Weights of a small GPT-style language model, trained from scratch on English Wikipedia.
Training: a variant of Adam for these matrices, 161M tokens.
MLP neurons of a small language model. Each row is named by its layer, matrix (gate and up: input weights; down: output weights) and neuron, and shows model dimensions 0-191. Each number is 500 + 50 x the weight over its row's rms, rounded and kept within 0 to 999. Numbers have three digits each. A neuron's up and down rows have the sign that makes its largest values positive.
Before each neuron's rows, "fires on" lists the tokens most often at its 100 highest values on Wikipedia text that the model never trained on.

fires on: "ch", "us", "ick", "tch"
L6.gate241:474466466565570559549488473446457479512552489520579502534465484524541461544496458398560506653494491556427524561435391456513445383562466544473505529490522490533482492464434630547400539463515483552448464608433428497401492530547508462467453415554421497501486492442474495481515503525562559539461490479446451518490500471473572554505544521575532474520453476482487382421477504545497490546523453453429540577590519497456539595608444490408482557488547446488519491423415506517599471437473437505486386540562533502567474487470444507518428437428481499422505536555515486541493478578484473459
L6.up241:546469502593590509526502549470483470460513476508549486467434495484558438506524495442475498663527420553455503516478475468431427506594454519480487526473475453545456529405458633517434562477503433522479542500487423543413469527511442497502485441454504535540512533454482480486565505528567592589443467456485457482477510444453518526517559484556516420565477484481483322536413472491514515522545485507399542517578474432467463538549503556455430556493541517550515527427390473510564478486413421451405412624577496458538462454462481590514471435480484520519471584520534535563481478541422469447
L6.down241:606463510489537534495470474588474439452585494539485437437406472533419545406532478393526524480479543474504501455502502417488519503588540519411520441422524493594516536546535507432584578529499502544521554551569477585504474586463484587515493452504481454474390554456478538538511525415573504559554478518522460445499433474497490530483618442403450541567441489521498486449436589562506504515608549509528456419465490457501413492597483526465487585511516484418530482451424499445488508594481421462513412425484407415447442450550516457532539554591518510496476536537499471458463510466536528561

fires on: "-", " ", "\n", "=="
L11.gate598:428465495471487606506527438502488580566514494442535526552370463443475499591537505482516567533495576387583478457513509524511533509576461540489487526498499520557543477432415506492509535524486510477438557530579530484409569615594515454431476591445521523547519516517517516510446528490559495537484551475570444499547494517503599532452421506440565473544505518432477432418605557442529525505370528506414478454550540566609553499497550490551530570571565539500495508514455523579544489483442493589541538448530442442538621412510452550481499568473452600434514554511491511544452561570493517495
L11.up598:468484528551571532502559492496456563554444473509557544549413477549505517509521533460448449598466490450599472457518452514538463537583451561475491532477519548605512551450450458450543518509437475520425559503545494483489569514549417481557557519541525534499494513499512457463395515513610557540567542423585491595528461457493505493499423614452482447494469450473518465497528533420512489541433584515430464488456562565591470569459566500519527515489525479581416502503458496559636438493494584556503543438563456472574519471480457453406513535614493589452493560515436528519476604533370429481
L11.down598:526472479375441436479498408510459497553508606520459495470484570559516591364482456526482512502499455506457426479564431539543490543532470516489503424473431470473435440440518479518507492483433602438615439448472568583526536535543427484386480524424391480559579573531527503521534561549493489440548463469411448483458479472558537476512438455492477521567493490532606558563538471534472522502494490471570439527523399500440504528552467558461513487557592452478497560541537623517514565444457515508475503455566471495487438510575588471547553567479457499516551480615545546533399471448482513510

fires on: "re", "ter", "s", "ne", "ade", "de"
L5.gate678:525547574502467571526500481548452478497472510517520557511370451654551530461475491439577535555501470477478586452499429535611547461490488501564500493527554554580506491515551581536461564536468452495524458488504427426415519505492423397473556548499518499461380484478515473558484463516484539469456527496472363426445494393467489555534434509509559464510515509460463456512625498568604487421488532599535505432420543628457503458540488430487588535519542529562479557458482505448505509586431537525466522509474542575511491509510480464459530550453411466435456537512458484515375482489478434520
L5.up678:515534577528442489496493486529400460435548489572561529445412412600656545439480529505528513529541540453537519421517488509509534481459486531504498483487432603494420503464504432555567566515474473488552476446543502424476501520498499420538547561421473513479432489507547465543404502459431455514397483470572480531440490471523549527565444502475517457437450500518503467582664421541575551485542507564513518500391521568465477458516450343469572474451520550555493532594485511467457520495547576551396499454501507505519488479518535527471538542506339498469486504463470498470416497493488560562
L5.down678:512521569597465543458414535585503455567442506550443526471513520531354526469469494576518514522550491583470452552519384429518488458469595548643447495475497463489432547535578442583532489562623528488533564519486503467518493495496402522396472510520491534525483519463533518469480496469494475455488425543475428505469499472525429515551491484557558525496499443550446495516524463533511472495437522461505440557549505546496433458541467571533428470509528474446404491441529532590644551532517478519522451497566508483459524478488469585527614522370582553570452447537492576487463425623516536504

fires on: "re", "me", "de", "hi"
L7.gate252:447533455481423470532548521531369460514535493524596458499441450589477523460487510461463543518466597539405558465406479535498532461505454584598494531487536535508458531443553513553508488476491439470470479628537474496470479538472485489491568484447499445541416529523443473520441497484519564498555482469545389459448495439504515538426407414537561379487463539489448541469515545517504575519530455457518513463550600547484485475519510439511496552459581452478485511430445484563523586549471547501491460450488539564554511356487488562453506561551523559522551474565379404558435581498399519613
L7.up252:440499447488478470473547519464432477515521507524621471431451454545471480432463566455458518514457528505442540418465492506425523558448500646594517521443491548522420536476544484520511459551466462521458442558516443487498494538456456533522569567497495523518419549539457464451482560437528592546549468419496441435433505443442541497425427421506546468474475497523418574512565486560448551521624459466530506454514537536526487465487507437483458564457599400536489489511403530590473574483480554516517519431500542538477528391544548572453526565587551518473513481590452391596433520499440567592
L7.down252:508489501490547491485457440458516385493498481489470408515447504456461427491451482522530439451542514572540540533577403468430436435458564452582447394421571486502587418553621451525487439540389509469554486466490569492521493483495497488522446548440522506591421563578454537538501490460523494463431536589549495629577480562453485564477498546574495548393480479539470466494452489443543491500513509546491497483546510537518451473552493505555492481499369536451463505438507553520508541521571442486452531449569515594464462484469452501496462504343576472595502541529457552588550444486422538500

fires on: "t", "d", "c", "ult", "li", "cu"
L6.gate147:476506446501438602593432525542453485521422504599493486477481453582447492526512521493483528503544530530458473483456416501534507521507413495581539540540538511491578434393413523575492406505477495577530506575539463496488476567529520453466557517488442487421446540464449604480461521539545454557477558545576456289499434565541559487510507536531482452498485501560396457475488532489474442467467590518552429428466526429465453530468409477508500605450538556518503597465479433483472406471452497487524527537431559478480534445420471452412565493474469572489488484536511395510480517443491566435
L6.up147:458528468577505620644482502447571478549469553508447495475469521477524511528513564548508465514536487580505443457405415430476456535559481477472590569541559505494550451478438528557481454506541521470512561569552559470542460549583477465467498491488460526564465512406423446466410551493523490522426519542514478385552412579424540443469517575588546475516526483458406465476464545513434449447451535509552445479501561457455446523579474494479546622476508442467523531449489457484418434530459497495505562487416514453497481519478449426526596442403572556476444554495475508514521477456485535339
L6.down147:465620519451533489525434455530541373509504472520482508473405502520492463517499484520433472514559441485471471597447531497434469571484515490475547506557455483447493579540462507456460473406617518467470534412458540445544444580414489548541576507445534451516423571515471595614573452473427497512494535522429525517537507477366410495513487504398444488450497468499441524483451578488501431583487530450485497407396445459477490447508472560387442504418532479446585491504473493452536438440480546451526570528555506527513477518535442414411476499546467546419545513423571519427483443521518465464

fires on: " before", " after", ":", " for", "→", "|---|---|"
L2.gate536:495428496384460428522412447596456500527553536551515451556437452507600508553430485525474552510540435484461570536461498456609530481477531590470472462531525503480493553499548541528432472432514482457473485572452519436454528504566495441401521444490401414489561514488485489482410561516512476543565593523544533462470641474501503559510441537572562505519483561492467592454543500464538529524480438541447491510454542578436503502498496539531440456599553442539529473508479593457497535454459458518470510474466535443512618444384423550436393509423472566452614491520507515550454527533539563448
L2.up536:491472454477478392482475527510449546498463505501414562500487475484522560522488422575492558569604409434461470606587479552513535597415543581454542477516565516433517540570532542551501540518454507510520522478459438575519563499504505583477424517445529484441510540538532488537477548466478432569516488490454549475460532466473469536560510489443593469534457543505570511380492366463495513563490521557432444436486492548531487546492530569467535418525551497503557487523551474541446544490444456451490505430620629477553533500485460519540400528513517377520488421573365602537463517508512448554
L2.down536:533454528512492509556507487458524485510449577522460504425415454482513486614469547517544439536541523382540472495561455471437515467437570449405445512497495516472480572530476452488417487512496463472420446519550443466475514531519512542502477493393534501474599457562386406471439465540531515496445530544473473510485435528526535534578493524523510531409540540502448521515494570449459470510368495535534431566545507504478501528450433446492577516586450564390499471556543369470595567499581497390495570485414493524605486540554520473513501570500592484429558549542463473427368462480524459521

fires on: "us", "ch", "itch", "k", "um", "u"
L3.gate235:514462481519475517510468532481427501480433381514494559538489525536530486516408424468559475606449509540538553579520438429548448497465462593476480467544541475531496630379503513448448509492492495560513413539485606478452532528573405458513440395493429447426448523480440515495548569559525508519544464644544418462508523486538486554528549457494572457494494489448473493397583533516478599454429488488468486561503523552472525508508496532599533621482494502412629520511446515402482561486381473579548495496511455511518544525499521453463398497464488479484555474547497486523513568561480460491
L3.up235:516525547548532460412480538583537513530534438488528436594477562496477513558559427560496506532426441543513428540513488456433478456529531578473514479513504432559474593428543463487441508503491460459523519461449519510436501567422512605487526495489488505571497571400396475489533480536475484555560518553474537496460510506486518569559529484543419478452437511560452464537688477481455523555574469460561566475519368435489395582503432515427469551513519482453496436571526482483437498460484432502468526576548580573545403469447435514477494568465463389542539544514528625439525528488501446519
L3.down235:460522533477455446479507479506500531493554452563448490566529540509472435564466452539485476545538397484470510433474529485524512492385457546452463503499575478541530539537619527592558479484535461544531579505438559538547520596467563586527517574525494591481435476524445510584463457410510528548458403465446437468488551534470441444547539542535565470569568540423512465529513593514534592539500461554484542434554524507486482543530553429568470467588594465493499433511427454518522473461403526499577559283539433489492495488538504453541459479470507468599466538473541536477466468470503407564

fires on: "ch", "ed", "g", "s", "us", "as"
L7.gate297:510474442544516498622442450467473514512551458539549525560458510482567450566425519526548533610455483462546496496517459464520512508548558554454413552478462520537579520474530445549417521476567492514499534527434438571368399513599485428437475464454458454482490513505368484353473493521556539445564550508503468387436547593489529479515472486550567456572569495396507549450535534526511509613474526446504469503502538478505533478568500505568564500581481542488577452497442443473569475555502444463481394526511398524621522474455423460450548458542511524500525499472566503476444477510454500569
L7.up297:477500499485456420593539525547436488475506552414508467630481567499635514435453460529553481600459450480619465441505440424475481525450554515352442478567517494612553567491486473519462604541498494468457469515427507581433435562569449569439452534527491491492473455465458518483522527479537445532556466484534490409466490569478530453496446462577538469499567464436550510528528534502426491543546503409448469542453442467472480468447470510433491493635495565474581459484460542471518421490428428499432469483457478509583462454530438520463508456486516558509494528549541570530534509435376437513
L7.down297:527495455607514449393471443512518524501486473453519495516485411518481400498642530524494429475544438459403553531439530500456469482459515470492459541336543503482499500449449537536502520459435437499471492496447418495548547543463430530591582560580445471512571499502577564424610498467540501490458476520581556435419529436512486558511487484528506545451541444428502416475501526507456542506436547502596470455409515453496448543500528528527584513432452480478528495396488507486444478524474540481557403433610384444538512560462528435448473555548572532520469517602472509454512518506488455577

fires on: "d", "t", "'", "ic"
L3.gate613:349524531476391575461518574482420526591503442506494517494542439559551528597494509536530577506499465500508504519466526455508579484473415450446500432455560591489591478486598591510477423503498593513532554457522549464492525547454575553448569502447527427439484493482464545560480554537515512499546569553523463363525467578497566478526505510558550530515475499498404398451429573484544437473449498527535465480475466490466507441545494553424574584468518476562494513450540467595403528479497612473502463524499503547490518412456519465522476518538405492502542429536475489467403552472495625466
L3.up613:392526480470440581472472572502512571535511496495501485473489564482570538507522578502540498434511440433466453406460538443482528525496484467440556431448536550503642542473517602483466451506547576475539537472550564441472540522496559528454438570447572444479500424478486525566541512489519523495429467471485516396524455592487600465523531545539566571511504506480394422530469594459459462487482531529505345551420475475492465414548491555521625529501521485527509472485504403509393512440523539476547454488515525626541481428514546484500539451508496524477517517525506465475437507427520646393
L3.down613:484498447514578511574491500529464500449510536575457574491451528490418548522482552544571550606443560527479526483501556503443523643434461439472487542526398560523477593574468536460566486540548511475416522470481551561493485531414453530476507411413558572460450456476534544410610625516486498591523409548426582456476523463458481416496527562470478429519503513532540456524490577439568576486559517494554444448508575544525464543566514484522498493477526520544480470527488514546505487469503494456474526590467591520430439557563498452508453475558412530626558526478451555503591555493452438460

fires on: "ke", "me", "ra", "ron", "re", "an"
L3.gate531:511560433437381531501562528507485445488560456564631488451473491568472486517410528463488466519524543530474516488529494499521566469480436545615523450549464504536504477548531406474453495545430527494477429507520449399520533530515513449485475466385425489469473522470484504539432474510612526495585509539562460558428610404502563519455413543438547411516444545493435607488494510523577566544531385509490500544579501556514550423576456466511460487473561507525498519518491521484496509576538496547529563491427547444587541533461576612503539479458496437511455469502452530520512654559460576545
L3.up531:500539489456476505426499474495551481454541561498693480436460557556472546486488415493523443531554493504507453457556519486562556448520461594512510489486443471505536568494471446518530474541444521513463484527512456500497568483438497585563508396422412495488535569506505434450404530509534454501495480518529539518411582448443567566627475493407504439583439520492484510531479474526585524521550406581574531482461434540535497452563405491424474508467553499530505513487513572476486484588465405630554455554441526478553506488472533665407506461533446527527491434495465529508484589523487561515
L3.down531:483482538519490505416514473504563516560483547513547502424517438539425458595536566562529514568494485466451518471485565550516511521515508519432592500527472498408517448476507477554497502530500557492426609450582547500510513488431467500441501520430595483556501475601536593409549431446398512475555471472544495552477489534576547555524509434476524512416482573415530537431463593441452521427454539508615439434462584451427489553526580423637488426451474434444543515559516461429496495467493483537520492537497511554454594454574495424504385529406509515560500434507494463539476535455533431457